Weights of a small GPT-style language model, trained from scratch on English Wikipedia: untied embeddings.
MLP neurons of a small language model. Each row is named by its layer, matrix (gate and up: input weights) and neuron, and shows model dimensions 426-617. Each number is 128 + 24 x the weight over its row's rms, rounded and kept within 0 to 255. Numbers have three digits each. A neuron's up and down rows have the sign that makes its largest values positive.
A block is one neuron, or neurons of one layer that tend to fire together. After each block is what it responds to, as a language model described it from the Wikipedia text at the highest values.

L5.gate279:104129149142100187080132145135138119136095117120092158180113067127140127139079108066112138156107121122131160141140146108116065129117138135164152169147146161095165105133131145093116109111129142122120084153095156077105146111113163124098116072138096124115109160140129109142149127136109158174101092173123106078113111110137054160129136082129173098154130134132120134114135109106125147144109121107175131138140141110171152171131110149163119151158133128139133154092135163135144150130086141126122201158118124125139104104126120111129130113159150173118110125124144136127168133182155125136
L5.up279:116130121145099129140133142114138123166118141130129124136157169114148161106133088126109120101112161090111126150139115115164169137115126161098127146117153133143125105141133119110121162103120143174127147094155119144142118217153128117138123114162070148146129145117118154112111119103113128128141099088103115121134123151138148184142115115128093117161093124115124142139168198101115103094104070142148127117138094123139194182132135085143111125124120173141114128105155177138155120144146139093136137125104126113083114126168107137126178101176114157107106113122144135149147101139133089148
L5.gate747:154138114124126110135070104092120137124113127151123148128139144108105138152109134141126115118156134092125148115126099108137127118116139094136122119114133108122150152148117109108134162070118154139123089109093151113164161125134114164112103135149115128121158141147179118184130118110123119104131158143138108160124148137094116125183122135094164195118129144114100146118142143119128129113124092121115094151143123119089164139095142093126132141123191151142115076122150178128088125094125124117141162152104122099164106157140154159100142081133181092120126155112127120105144105114140156113
L5.up747:153108185159086093115156187128120098132130136133151125058117151131129135113124122148096135111118096167153151153109145106101131124153129148128148160125121118127105133156168108141075163133162116169094123127143122138121148106158112133095109132174104129125111168134150164170096129150126119142141104160097130123118142154068152120123125132124161163145099134102135115126130110129137098130138085144123158133153128137120121153160121140126167176198105092133132107124126119142133103125126081103145130133131154130091121118122159120119123087137114094100128130077167110144108146094123112171
L5.gate908:134149127131125150146145118157085109131130116059123072111127159148118137161143149106120151156143107128134157143149147143106135163139139151125121121160139103114172124094137125118139137139117105143105119150128161132126143141110119126122129166062132133147151123126127122170086122140124107112124122158111118122118090143107142176126118161118139148153100186168126097130117162144145099124144103153129130149068117131125159133141110132113138136140120139087162088135167156140086120120130109142099116144129130155098089124095130104109132149132091127126071115167163125106136147151117124149
L5.up908:132132118164079127164136084135069147142143111126138120096142160098075152100114142162119134126147128125144143180123148161148124159139107149119122126091143090155133141119158102156130163102130159163133122087099126142162089126114102162157121128111113105155151144129113105075099155129135124126110127093160132128128132128135136066138133093180112121146140141132156142195119106175117099130149131089096129171121109135196143120112162122123151132134110149152138121126105072146148125082143121147078166098116149109141110100149141119112170146116126156077122099148143102116118159086139140122
L5.gate945:117125170126142109118113153121136166143125144130160084146131141098088173149143172104150135137132130105117110172140130130122167177160114077105127117147115111115159124113102139116118119132092095115142104138092129146114157143149119087171146134121103145111136107132183117169130107130144164156126131171106133126111174089149140120136116155088165131194111117147149134088124162109125139124115160135128102132110116176131131159135118091127113121098127131141105126085127090155127140098097132102140116127107172092140135106161143116137140088148148136100151098134096129144136149138128164099
L5.up945:131160166141150102098127118094119118116116152077145069134132141116104141100095158125086218133106164158055127088126127147148144153169093101113098148119109114129159152156097100165150118124116129162146120097116141153143128112149151141089142163117128118105108118127159125121126118104161115092115108142105085105100106113153173163181115127119156109180109148163137133179130145126153138119145174133114125116129188128108112105146090123117123131151107146102123121154128125089125148095108135103127166126103141137145107154192164164132127103171082179114170086129113171106155145128129124175
L5.gate1492:132129145118111087140084128173158137140140137120077139050105142124108109156105095114121110093122137138095139149132101152117162127124127069124103115112139106106128152122148092097141118111114108124131115088124162154145122097134104132129120154137115167112122124140107120117131148138144094113170160114120112146131156143116112131146143118082111158095091124093154134124137151096130125113104113120130082135146145173128156103114119070122157137095155121172135131107094109131148133169145073089154106115115111123097098159183161111129104140082122143160187112087163137129100109136126068157
L5.up1492:123150145101101158121105110162134132135127121150147093161106103152092130120086145055105104139137128084111128148127136109106116088134114164127174111145157152093090107097136083132120168137148117104105173086132126136121114135155145155087136133148152117102126163132134140105095135111128148139124145116129137144122117140146140105137137117115104176154132132082135181122123118122155141129123095141125140128155118114129155132180135143139108128080146089166115183143100115139082133166147093158111145122176138100156139148119101124135147151103109127134144132169140149139152165127137140125
L5.gate1512:111118134155111152142154152119096100175125102154065124130107108132143098137168113136174104132114145146123140141149119099137149126155146093143096171133149149114136158135099136128130123141176142117124175127148170144164086107106128128134074133160147154115143125153186136104115160114139156156158141132131130120115136100100137146154095131061144155106124106116142143162125150123092131144129128170136137107129121122139148148089074142123125088125125148095158087091162146172161138151128150148136173141138097161156129156143129184126096102106116149145153110108072127113152149120130201157
L5.up1512:141080157137086147147135134147091145147147075124130093117100130091124125110146164109160125152151117117095150136143116128130135148165167135152121102128163097110156129116126139120125091125161146154139128115155144146121113133153173128136158094071135142123115120127159128132096140138101121103147126124100148127117145102108090151161153171116131162099097129119145111131088125152123094105084136088133141099150118123079118105109130109136118137180118116137114098163131119103128140114115136093136140128102135092134134132141117092143153117110143132075154148134095138131080156135094119159
L5.gate1772:135146120134093141159119124124159142110159135154097105128112101129105126131116135124119161168114143153098141121150129124090149144133149104123140142152101156138128124103132072089105154097139159150137156154091155124138132139126125130180096111117112153136111115173127147120151127142111109085139154136151138112140112111114137171170155161155085140094126189152115134108133115086154135129104148162155129105113140113125146168109078134178134122156135151079148141158106164116189140122136106130171177122109088096109106137124140127154155138104102150164094129142120115137092087126146144139
L5.up1772:092148134157088111108129099135148181119160135130137141118082110115117132116138130100158126123162127125051087103094107164130148121169101134126099134140142113097112110096124136131110126140165102130102081113130113114105154114143135102120139133147179107072144094131150138115118084147130151134138120158091110143119127143132101120160088132112104120155109109113107153141102092123135093133130070117123136106138125115175121141116116135137147138108133162111158113159125123069138128133146096102109106136140145155142121110164093146091082146118154146136101154106127138162170156126115106149
L5.gate1820:140125147148134109109120117150094159125123141198139116093121090165160094074148089119130101147106091146120094164161130140186145126144158111114134133129131096094143140126142124150148123134118150140138086186105151073117133144160112178125095122123130152142129136111122165145130110083116117142160131079135169080185178107115106131132101154148105108153145124135147110100114137149103080129129166082136151124127123115123142132130121117137103152123104093112146156156126101184100123133145083149117169115119117115157158113103125145106128140124115130078168136151149126149142086113190144091
L5.up1820:119108132153121086097119119149095083120120142180099128136116156172154095083087156150129142111201112119157142150131140116122132154145098148143114182149140141117124169093129117124155144120132119107128080097123142106133119103157103171126118119112129120075141110160114172136169127118098101121133118125163090129083170054134086125149177123090130094113105136162160191113093114082119110069110137120138118112109136170148136137100156102150143109159124142108060129147139137164130148166143138142126164147143121171091119114091108121106143135126120076127137090167135152144138123143101138132
Table and infobox separators

L4.gate1188:160146105161176141144098126111183160134144160108134152123146087124150163128131166144159140125136113136191112132118088145102076128134082122154152092119146162108104129131144113088117121100150114130132118144146136114135177164135109094147110147124129123113129165113158096151082150124167091174123096139150129101126144134140125150111158127145151124137129122108124145135138113099131104136088115129088141122133125108199200152150126167115145132162089148077089108160097110106104145113127177108119119130151154108107089141128103107104178097130167142111139137110127119132116115130120124073
L4.up1188:141120129148143149141107147137140140169164152128141114077114105158165119118101144139161148128105121125163134138083140127143085112141104097122076095142160152127119169115129156083118109109139141121117110125112135130140145113139094112126121077137103108156151126128122128111110142152174089129150123141170117119128103084132132132110120106121114085095159111128120110108124154099119081122139109139120109131098128144164158174118105137098181141132143120060104085162106158087124109140145162132177106075120132151106092116136120083084132108115132117163139138152092124128148120099083083162
L4.gate1459:131123120129124139115155147132106164126157180132127137123129133102135134140170154147141122104133172132145094140139129109113105121122141113107146119113156093109094141113141132149141034119117141149103156148089106085102135122121100107159107155146093151130122138101121120144119114138167146131097129132107107128135156156163105138122161139135151166131166148147118105170126162178105123139128119127171161169178135128105113131155103162114161147133104112120161168105140105134084073093117130109143049130146132179155116131148135130128141119117172120135144064128126127121107129123096109125
L4.up1459:133140108140158144098169134135158132090139079163091096166108113094132106082124162142148125115124143118145130086125135102101145098106153112127092124122142165140165098100115141095111130105108128157153081087100146112114113105161089121111118128121123162139141142139158094152073134102164061145144109119108165109158106102143124148140117123156129086129128161156155095145106123137125104121124153087104138133162084141120123138154164159114121113127162094142115106107135126132159159105118136115108133141087115158134102105132143144103085121137144118183129119122139095116129122110104137123
L4.gate1496:149151131124158092146136076116086127094109121140151083157116140130103113134105125136105136119141133116138166148116104111181122097127169067128139116121133175148167137124139130146117137104092162143120157112166137108146108135170164115134156123123132134099157174121121128109114128161107157115156131144137139128120149129136107147154137164086114124165160164112141125163109130138152117072134150125104141169122142082130142134137140102122134109142134119159129129113136159106150145122162160111144134138168130174149148116151143142129114169128117095169140114154166086152093098108147110121
L4.up1496:116123124113143154118085137129129116117136149137083141127133125140160119085160118147163149116137108164148136148114130140150182166093106120126154112154152095158109109138094172131133166129105106102071137065160093125137135140136121116136146120158099132120153148094123127117109118136114131141169094153123119154119153122103103167135131149128117104139093127150107071145109170152156080128117151102124141123164118138167133129121138137156132149119104105109109150129153158102126098115137155151147143101110140119096130149105078110147136094144119147130141161129123141128141142110111144124
L4.gate1521:168100115116167117160101095095151081137131115150121128138143127107133127138100114138133114130137151130136147079101122137135140109115160096115176116124124122133102110103187106140088106169117115168125132113097129112128112131111101174111137112175113148140109148109100141126119139129120137123127116074163147136084178144178096139110105146144113172107132141103143173143080101166108122149146140129110164125117140133157129125126140129127090136144101152107168142172159093163154130090130112129152134122100138138131115101129158139153101120146104140160144161122155116157152111129121105147
L4.up1521:145111144119129139157122081146135097139133150158142129152132118120168168117140129126171119117145081098118155110164175145164132131118172167174155133145140144142102112105156106122134114150117073118125112091107116132119061100101077137123131119125125124117173131127185072164163118116153133149145131152073112134090129172105127099148102102128099147124107147097136155102147175176122114135168179087105124167146137154130165173131083146114092153133179179088097108130090097104112133158130115160119132159144114138117149130128103150102149144131145127125148124116147126103172133151126102176
L4.gate1639:142118090144190141153151118134109131167112114145129146160125150126166154123140095097109125195117166119111157114104137128126159148130109142183130147165117097109098115147139138162104132117094176125150156140107119098138077160132122151140103090177102126129142146137109129141161102159097159120135133118109070128100140098145114123140143149115159114107130137099138143167150103097156101146096088106098125086162108139156129139112119106131112145109147156144138077102100157138183095132153115121136118119098149158077100127151098087156149146142130098095119118147121156140139133104149131148
L4.up1639:123093150110110124093124162108153142092115114138140130116146136118147160139172144134120107140140144089160132110134161130123117093166168118131163155099085133167142130125110111147126155144122126110144132117136168129112094121114161134110153164131108159143140119134171114117106090142114139109125158090092133131122103100118102090083091122125129153152143119119126141147111135123098094152152120109147102137094134126147156166109081095123152082120104110118090111093170118113086126167151104111173133176127095162130128107094168108060113093154118140179124126091144134096127067115186120128
L4.gate1814:098159117127147150111117142109126073137133168149092159139132175149162103124120144140191118080146149127108189126112120130054138152125142145145174148148134123144113159148148109120118108111129122116100125137117115128165094100166141150143149135115104155113125147117067139108184127139142138097115148122101105132105142106099151113082144136121156183133113140138166153115058147124149150121142134111141141134161132134091086104045153140106145129165103129147132126124128121082148141104131119102107168078151138129135119100110131132161109134140148155137138118143121162125097138129122130167
L4.up1814:106143110093083147146159091090139099152115127178164130110119117105106107098134117152131107112139158125158129141118120117150159116082143150142154111185170172084128146147119128158107115108144120122154127122102132123123139111125135160108149103081116093145146139139127096150097128143068141162133124141095148111151128120145107130104159105134155133117134123121155091163095131093142123127140102097117108112127094148105097117125143113098128161143121093153137130112153171127148113107128103094148123131192143131126131110128126102145116130116121142141124133148168190092150130155148161104
L4.gate2094:165144099106095141125136121131090147128134134191134136128123067143128155098136121148081111124121140123160114180116125156089145109136144083160111127141107100162144154134138128146135139155129134102146124130116120105144096114144131117160128120153082126151156185129150115137133127143108119105167100142135180139117173108113114128129128145121117113116155160127092159161108075136092103149074136169115118140126160115109149101113142107151129108104121099157184092100086155142133111182114117108108094161086135121129135141113110162124136170143154154149081177072096119105131085163136134143
L4.up2094:115070157096105165129117142146124125154155135108089142122128142134121113126168103116084101185132132155153175097152094121130142158105077157128133085118168123130120166168133120134132177157110143149137171141129134124130154155096144112132118119168152129137157153178095155107088158141124117146144153095134135138140079167144161081096123157128104090129175122134134123129147087191132115116153134128098143113169130100120074122133143110131120094153112114091099117138119159114155128107152120128118123107126131126133138136120064133132115110145131120134114113186114138131127148115129159100
L4.gate2139:149130096142128143101174141110148111129169097143134131141177140075128099171169127129124127091092153120106118113128116160103115133150131101146125111145107131144147140136085145132091137149152120114141169116090114101131176119101153177132153165087121161128116142110135154096086132081101147111145130141132160096123093131115134164123133159116151148104181114163173132161130114135117094115144142082099121088141123112184116155138142100130091160109105098137184136109152152163177146143124133039141129140128127112171120143116162115111072165135150118111130099110106145131090180130142126121
L4.up2139:165152178136078140114069116139093167126130142120084121166135116100133099100143121116105119123104084123124126108158150128154155117107098149133103138132135122132164082113136141166135175145138110113138106129133102139098154145154120156103155113083114141146155101083177152144132124148154080151080087116119108094161112086173113151126109103108141149153114072123140097142110127118106113108141185161132106165115153073145121141115112130116151147141125135122189173115122085125139098144095147113095127179121132177146144120103138089135118147124157135105130132179119151142156124126114131095
Range connector en dash

L3.gate2360:149129147164095119166104156123095112138131095115093156129093153133142141115094151148155122099124158131090157135131119098106117082154094156139134146124125142117150160110116148118150136079109139119129096138133122153120107141145088139144139117094106127144185124107154118139095088138120121117149101119099062107167137119101153106094153102127135161113086143135136167125114125167102135142117101122153159137138115113115133144078099123105156100166151163139142134123138129140124167086163107144073148107115125101155099147121142160147123090066116126161128170129138148078150105092133196112
L3.up2360:119164126127086111102109114110128120127122130125175144132104118173112127112124151134099123162134144111120136137098133098128133106118154106146160130125150137171141128147114136182176101093117152146116141135107114158160156077111129145112166113101099168084126138163130117139140120099102122139158092141126141128090096151101109133106110135089113130127144128110140128174130095153142159164122100157101090153165120164135135072134097118135130097145089155103126125107127068151096127088128098136142164145120118192125151067126125118160157135140136121162130120124120133133112143133128138136
Statistical table separators

L5.gate231:139121131141137149132122158138120122112129094120090165175128139095176114158176103078114087179115107107067096164104128131158121147119104152135182163146126120103135139114126123130122132093117114117121097125109131082113132167109116142101187126149155076119143089178113141153138159146155109133166179153142103149116110146193090139124143110111120092138117160129103136140097125116160098127071107149115079139147082070151146142098161149122114132139118140128095149123128090167125108159134103125123131114128095125131160079103071158078142102145147142128122088110124121138103130129116119107
L5.up231:157115146151151149129131133119159151082145142135135164141105155108101118143113131125121113150116191163146119149125176163119180149123106155142114039108190109106139120121132126131100165106140112147090117082157113056144103115157067084113140116148120140151113141141130096092126134162126145110150132095161148160099127177149142112152149129126133172127133179144084143134132127098110128115106158149170101112119145114140110148172110108122136118099140071133164120152101125136084142117114116120156136115139122128112160100138110110130124104089114124114102159119119121108096124106076122109
L5.gate514:094111120126086124133085181108142138088146140115147137139114132107142145115144181092124107149098123146098153114103140147130170168150105132117146134116124121151146121162148139111127094152081112158104112133101122140118078101106109124113097135094125162132137153086112116138142127132105099059120123152106137110161127158119100180145128120091128131162171155103113137125141178135110106120166111128137128161092128128166123159183145139070128150104139117118148070161070145144135156148161163097150169168138106122149126137104127116119134137131066161113141161116125072116089099128144114147
L5.up514:112138099133117149163100145122093144125129112096130136131134131128144138133117115170136135111162105166136094153136102133177112146115133142109124126146115114169134152124095124145176130121167106130099119160142118147144101122156130113111156143110118101171166176119148189126135119145139096127118070146131143150140070130140115161158145107108121140098139196117137090136170135097145092121117092113150140111126146135105133175127108089112160130143141125098120126170117121167157113176123166172136116146103097158132102129149104108103121168120139109132142120133110108120165135098096097180
L5.gate583:140147133129107110077133129131067135088148102107138107167129131103123132126184169118135132120071135131110110126127070140121118196105101116138116108137142126129122092122166111167150157123129138134173155110126130099123157170114117108079139101116118138082140098173135141083130071139088132108125120152129153146157089163148163108107147153113130109140148156113123136106119109129169145116151127136130118119124167117117160110148156092149087125146128105150126138113185111137163101148105130146115084128133140110155110177108153150162126170140142140171119122110175104097160151113128126103
L5.up583:127187121091127114125137085139165193133151177104094140077149078121150134105124139108132106163150133096119120092111109161112134129128130082121107167092137122137110152118104138140116111109091104124173179120158181101142151147152113143120153141134104082129153128129110089116127129109132111130149155127118114138185197116143134117104134145140142129149168163119135146139131106140149099095127128182124111131097144125136179077124141133118115127078087095119116122083115146125131140134136148093155171114142087124158162175105101167143134161171124084114114126114118139104132170143110140111
L5.gate759:105169088117136130156111125148122169160110139124150099136115116122110128139138154079131117106166104118052147126134172100178111143112140122138110130166125170137126108115136135162097110114165137129132163129127131124112162094143134100139128127149105058169145110115130125133131124156099162129136135101156143136122137141108161095094143119093118130138137078125111120137141101115123120070142175112149146140092132158159115135140128126130117111126101118122122132097120142164165128124129101140143094162105127129151070174110121141140110121173109178148103149119132134125155099152112160166
L5.up759:178129132130069140170186104142136111117138114111077119083142143132114121189134125157137115089163103155121124170100084112166159118134117133104091098101096130104136120139095107139108093119164098144136152115079146098149127159104123122103134123116133099193156159129165128141111112147118137117086133108139177100113126118095140126125120125109137156161111132105132178144150133130128132133107136162157135173138122133126107106099156128130116080116134147099124114157110148116115135153160124124166108098113136145124116107149114112156113148163087144113125153139127116108139120098124150123
L5.gate791:101130101166099108143126148135109190135131137112134105137107139135181134143106139131152116097080141119152136146144138101148174101149134152114116103100101097113149105153106125123115124129130166137083119125114127127134150162106136126148098116122171137136119093115121126113143110110143109125128156174095111119129121094090117120136120101118161139162134089101125152077194169119132148126139112137109123120142144112122138104126148138141122150118121106158130133129142110121189119165147146147093152152154122123139105111144146121132104082135085137149147108127087093133170122166122149161
L5.up791:141110165149160139122145133105150161191144134112154131122082146111157127150142141145111114136145117122109157138159113138146116140094128100059128165108104138115116119134161120138141159143143142141109111108091137133173138154092126129117126110123144113128138143128101115129146113142167115183122139154111106139102142137111172132125125079107101153120140125062054133138092113155150130165155156135165151109137116145119115079134109143155142139134126123139084144109123113129129136113117127139121159156144153165117110125106139087119151121187204151097111112138167133097108102136128159094
L5.gate1901:154131138126107107155126131143163116121086115147110145178134069183156138162147159141134078155107122132145164142102077137109092139160153146134130167121077132130151090147088157129115144174139117121170143104134142148117146165116137113142127158125148130118126153089163098155138120152130132133128132133110118141150178158123101148092120130139155130116109114087131123145151119148110127167140121117127163144106147130164102180113129166114118136105172182173143130154103133177131132080119160148126070127167106158110107117141143119113109109152141145143073130069137145141116078141141169134
L5.up1901:129115151117174116150097102133143152120121153141105147132129159134121124120157151138101156134188143113130142099147091107153106111153144140132129155146133183141138132118134153124127143118111142104123120109095132133152104125103151162151125119134112155123138151175146165115138166106123152149110122151112138134141134166131156125117118059145151136113115129138144126152158098155148129130125092101101147112144104138126144123103124157132119128117102092178139151133191115127132146124105118118105140143129126113157123137121118164108102054148070080130138135130088121098101112166133142100
L5.gate1909:134121134159141097126149157150181115130144151156085146126124149097136151129103110143138144096156100123154101145132089148111147166090143119126132119138134145165136120115092111137142097125130156110162166164163110119122112179156124118118123125147087163137105158143135142107164141154145116118163127132122158082135078129092154163115110145101145149116122169149102108140112140138147073127132143155175107117077115148137112120103098132133109160145143117109122102123127128154134117136137148142146127137140172114068153124132173173161064118116116109105135120143135160133091117163101123120
L5.up1909:127136152150139159115154151136107135105115152155142157150105100092112125088174162134128153150108153129142126156099116108141150130118140156128095058154076080128102066099164128168143127122159169133126110125093090174115163115146138148151130120105123133148179127098143117115137087133093122115117116109152137139121140148127139119110118162125115126106105136117154120102133152120141155097144129125132142109133063155111094162147135141157097134110119111122108179150129139130095154122107140134144124157152117155138088082160126166111159123158117109069106100114158113116095121163122121159
L5.gate1930:145144092135137167097162113081142124147117103143125146161115138120126152109114136077147104120153095120159127153110123148112121142107140123132140153124132107143123076150100123070083181087145128150140158119119148140116086107076122188116112120139117162132140138159128093127156118121101145142149150099123126143151083087141130165133136163130183146131096113114053149133135082104119068113089097104138119158115108109103143120100104143153103094080147116123129146139123128138148095145128110129150065160130120122090128169130122158126115131132114113154100157118093135117184092071148138165
L5.up1930:134102124172122104094101127114125133131130125147102134102121178158108168165145097150138089108138101090127115077116111189116131103094136119120133121171095142144168159133164144178095140116166129123130127146126096081144117166142090092149139140147097106101131130097130122146117172109118105122145090158142133151112128171149148147104130130125159114130146155103151132151123187166122143124089093148143114117088074153167106098117159118150125158162099126149115103138132151145145097137169148166097115136111123129119164119085132089131112072092109137112172150124112129084078122142128112085
Range end numbers

L4.gate56:141083155154102136147128141132117149129104131163088110145145161091106137187158096158124085145129158076154138150136140142138123128108133131105164172164095137160111145145164103124163173154102139157138138096120113124103128131162105134095148139130095138165118118143173161155125127124177114166144088121117151115137151114108082139135153115114124158114147113135068128159094164140165118116100069137100118113138139143108142130120188096118093116146085136149101127130094097207109130150120164137119105152145103101136118128170126112117152135118127141138113111149118090122100183140162124144
L4.up56:167104143126109105106154134101152119146098123111111147103154143151130153183112099149139111087160138117167123114155121164117149094124139136122123149118161126074143128172135150138119134172180149113138152108156153119117093099119167115157113150172132112119095150179141094130111078134131111092124138191099121132135151142137133126118148098092115111167148121124126203174120112137178133114139072142146131156120138113162112131120158132095117099112146124125146157142118104077095098150136121125105133092121202096158135116155192125086113120158079132133081126141173150118103116146140145149
L4.gate70:122156113089162109114158135178111141122137103149120136139107102144130129120134085153146131089073142152114082141102127122114130182117168120155095123118139086126125116118126116124092131147150122103099117117101118159105146101153173120116107109105117128112155113112160161104138137118158140118146093190131106141101130124104179100111146119111169145153149128114164119134145167141115138112091138109115109097139094134108136186113126117129157124120147132098133087146183145147151130123146079159158138141083121119142131134141151166146117123158117149096143103158136121131137119149074096162
L4.up70:117121130140137143123140130133138074105125141122114141092197145108122133154129135130131089106147139110124150124125110108107123101148108081126144101130157116128106150125113114128132136078172136106138144155151090117129131145149088164143058104169153091114128113162147116149139118131168147141148147101101140151174074136137101142104119129121116145093128148106148147076145159134113121124116144165120110106145095158131144127102087101124152120144094094153180124103161084111147108105166118143110129140136129098106115130097124111158137165158128127149123091166118147142115120086112122093
L4.gate281:149131131155135124120145123129126136109171157146113148105130130141154116102151102107124132152114135136145144143127185130087137090145150147171134150154126112164126133139115077127115163142078167139126165134139118129081097139133105140104102138140129136109108144123107089137096132152099092159137086130118142120154146146109116122177127142119169165099145150109131193124123149136088127128125120124103105114105137129155130102126098156117102138162153126133168161174139132115107113124110138168066147103112113141131104137065134130097137129100143146132084136156122153109117133102137158122
L4.up281:109097124072143177078140174112170123090149127127119168147105124167129109130121095092137106178143102128149123164136132098103122103129135095130093155120131110110141113145158151124128138122101188156122105169125115159113117117158132101158177131116129154133128126158159112122066151155120125129157116182116106099130130161124083129098098106167160154094136145153097098095170129116116124124157153133078093169090147091130084143118118107152130143151152130103139135107111152121101122128122110137110142132109119094157140168124106173109137096138112132111102125105107118127124144094110111153
L4.gate1000:103112168170088120133134099142136100091093138141163135098147109130122144142150129103093121102135084119165158104149098123113151140105149125099158097145163124126131108171133115166131121157142148136091117117110139124153141099135118134135140125128125140122144068147112123103106161131136113129152169135152113151125116157103197086110117125108102146107211102095125082194120146155149148151094128155111150128115188144093099100108133119128143134108130125136135088168171108118126124128125113150151095120108123114159118128125110148142107159129163159111121118135133140124131138126105139166
L4.up1000:147127174120144135163161166147149159131096164147122147151130203136142127105091130143163183139130114140118149152062139115115082122149162110098148136109120129122143116086112098146116145138133078132153129164171121137127174174115142141113142134147125125102145107137145110107084117168124113138124088127131137112075092130169151158124140149118100145097121148125160138134140106129128130102113126165096141150089113098149143117137119198141116158121142115129120117108143090134141168159151123152126105142140106143132128105113095082124160115119087141078159091139112090146089111163141131150
L4.gate1299:104171141128165113122180136174111117155088126107118127142132107073122125119135145134137152109132122123125152128142106123194127162102125123148140134092136067105130145132146101147139092129136097096161112136126128141141153166157104128126154106150098119133132124146154088130087103129119161109115140105130093137123118164173137123068159110142119139129088141134164168133118142153132100162149125149131129140133154123119149140148116137115119118136140161163141131105127124136124107126128134144109147120153122099128104136115120079114142137146109175097137115067126133114123145125172127176
L4.up1299:123127139102139123134128110122127137122135115144139104121118142130140153132100139108100156142173138127160129086145151100192122096095107133163119123148111129086183139120176161112150112145163179145094133085137081187088097113124125118120119124148105168130138147143108135100087120158138139131144084138126117169136124106099075149131115151092094117132126107103123167115123151096145154158142116102104107122115107161099103134148100138153131089166137166078126126152126179158098125177113114131118132109173134132126091186130136145114086130144130128163094130148138091121120120121119110176
L4.gate1620:119109157125121138122192146150121122112119120107117138175114122132119111124146107092134138148128192125137129127126110164140126139128146112196127169153139120125074100161130142145130114135164176087142134106142145168096178103143126155127117109116135093087123128123103165117114104125135174127177135160170131151122117145119120150124102138119128116123159121103146134098125130114133156160138110163100094105104149160094105139164155101121140149128143155128144114146186120127103129102109163129100151126129137139131094188128173159172092109093086113140135124077146147086149147143167148145
L4.up1620:097133081117109130118147125209112123133131143205090103107095103121099103146151088133133136089116120156098182138163095137126130090130168128144130124088156106094144141141101126122132153114170138139135074144144123118148166149118139099154112099108119121150120140105147157127106132174165099151137097125124108105101170141128168127125064093090118072114141134145152124109107128097107164136098174099175113123147157097136129129124153099132114136103116185135158103121163093120110140094122130130086116124150118112094080134110152128192119117139129162077109145142143153111127132126168123127
L4.gate1842:088154113127169118121120122152151101185136159103129158133143112085120162161145135136126139115095095127162157180150146109139119115143109101124126089126059100086139105139126114120197100143149141121141112125094178149149140175128164163121133145168130107134110122140121143111111174152134106126112121163135115141133154184124093182133135125080125112147090115114136162117093110130125141144119097152137124086117094092116110094093127141132117079124088130142114115110068153155144118128129104163141135120156100137141142123177165149156152099115129132138132123145097110110101139158141125193
L4.up1842:082125079141175099131116140106155097112101145127089158138172140074116129155157081120112169119132116097129124139124118152125141130178162126185113137101085121114101154160095131103119168113191102143150129125063147115145092103140178092149123140139134112125122142141123100109125093154119083145144154139089149150136175116125147115106122133099099121138094087142152121110091109151132139102091091128104113085140119138158117082109154151107121130159159119143124118156120093133131104126126093138125115129149126125098165179104171168144146115088148110158129146133133126105108067164137144168
L4.gate2346:095109128128209160098113111096087111129091076160143127130123092109130146157107146122144140096061127128142119172153110117127129127093118153172057117128118139125160118126131128143119149137130107129156163140118125118129122170157143128124105120091121137144180141156087156158121128131146119136090104135133139142110123112112142165118156135190137163108120120106160138170133139109128142138100133161136167153133105163138082120089172135121118108140112135148093090109150135118131168106137142122173138142141135110112168120121090133129100136138146097148150128102153156120078141115109179147
L4.up2346:141141119112084117128144127128127083090148124127175075080123136145114118116133153117099134152121092140123152103113100105109105141147108138152093143101146177129092148127196141127094127138102127148137143096112090147133137150107109154144116155118103144135157143078137117115149124112115154184135152147099165158101139157146132144165169108110155141126136189119159115185160140139122091144112138142139156105138114208136128113080164100133122116160193151145094086137107154113175129152146110133123109134115107091105127139129124119089156133107149133095120172143112126145139106147160140114
Structured field separators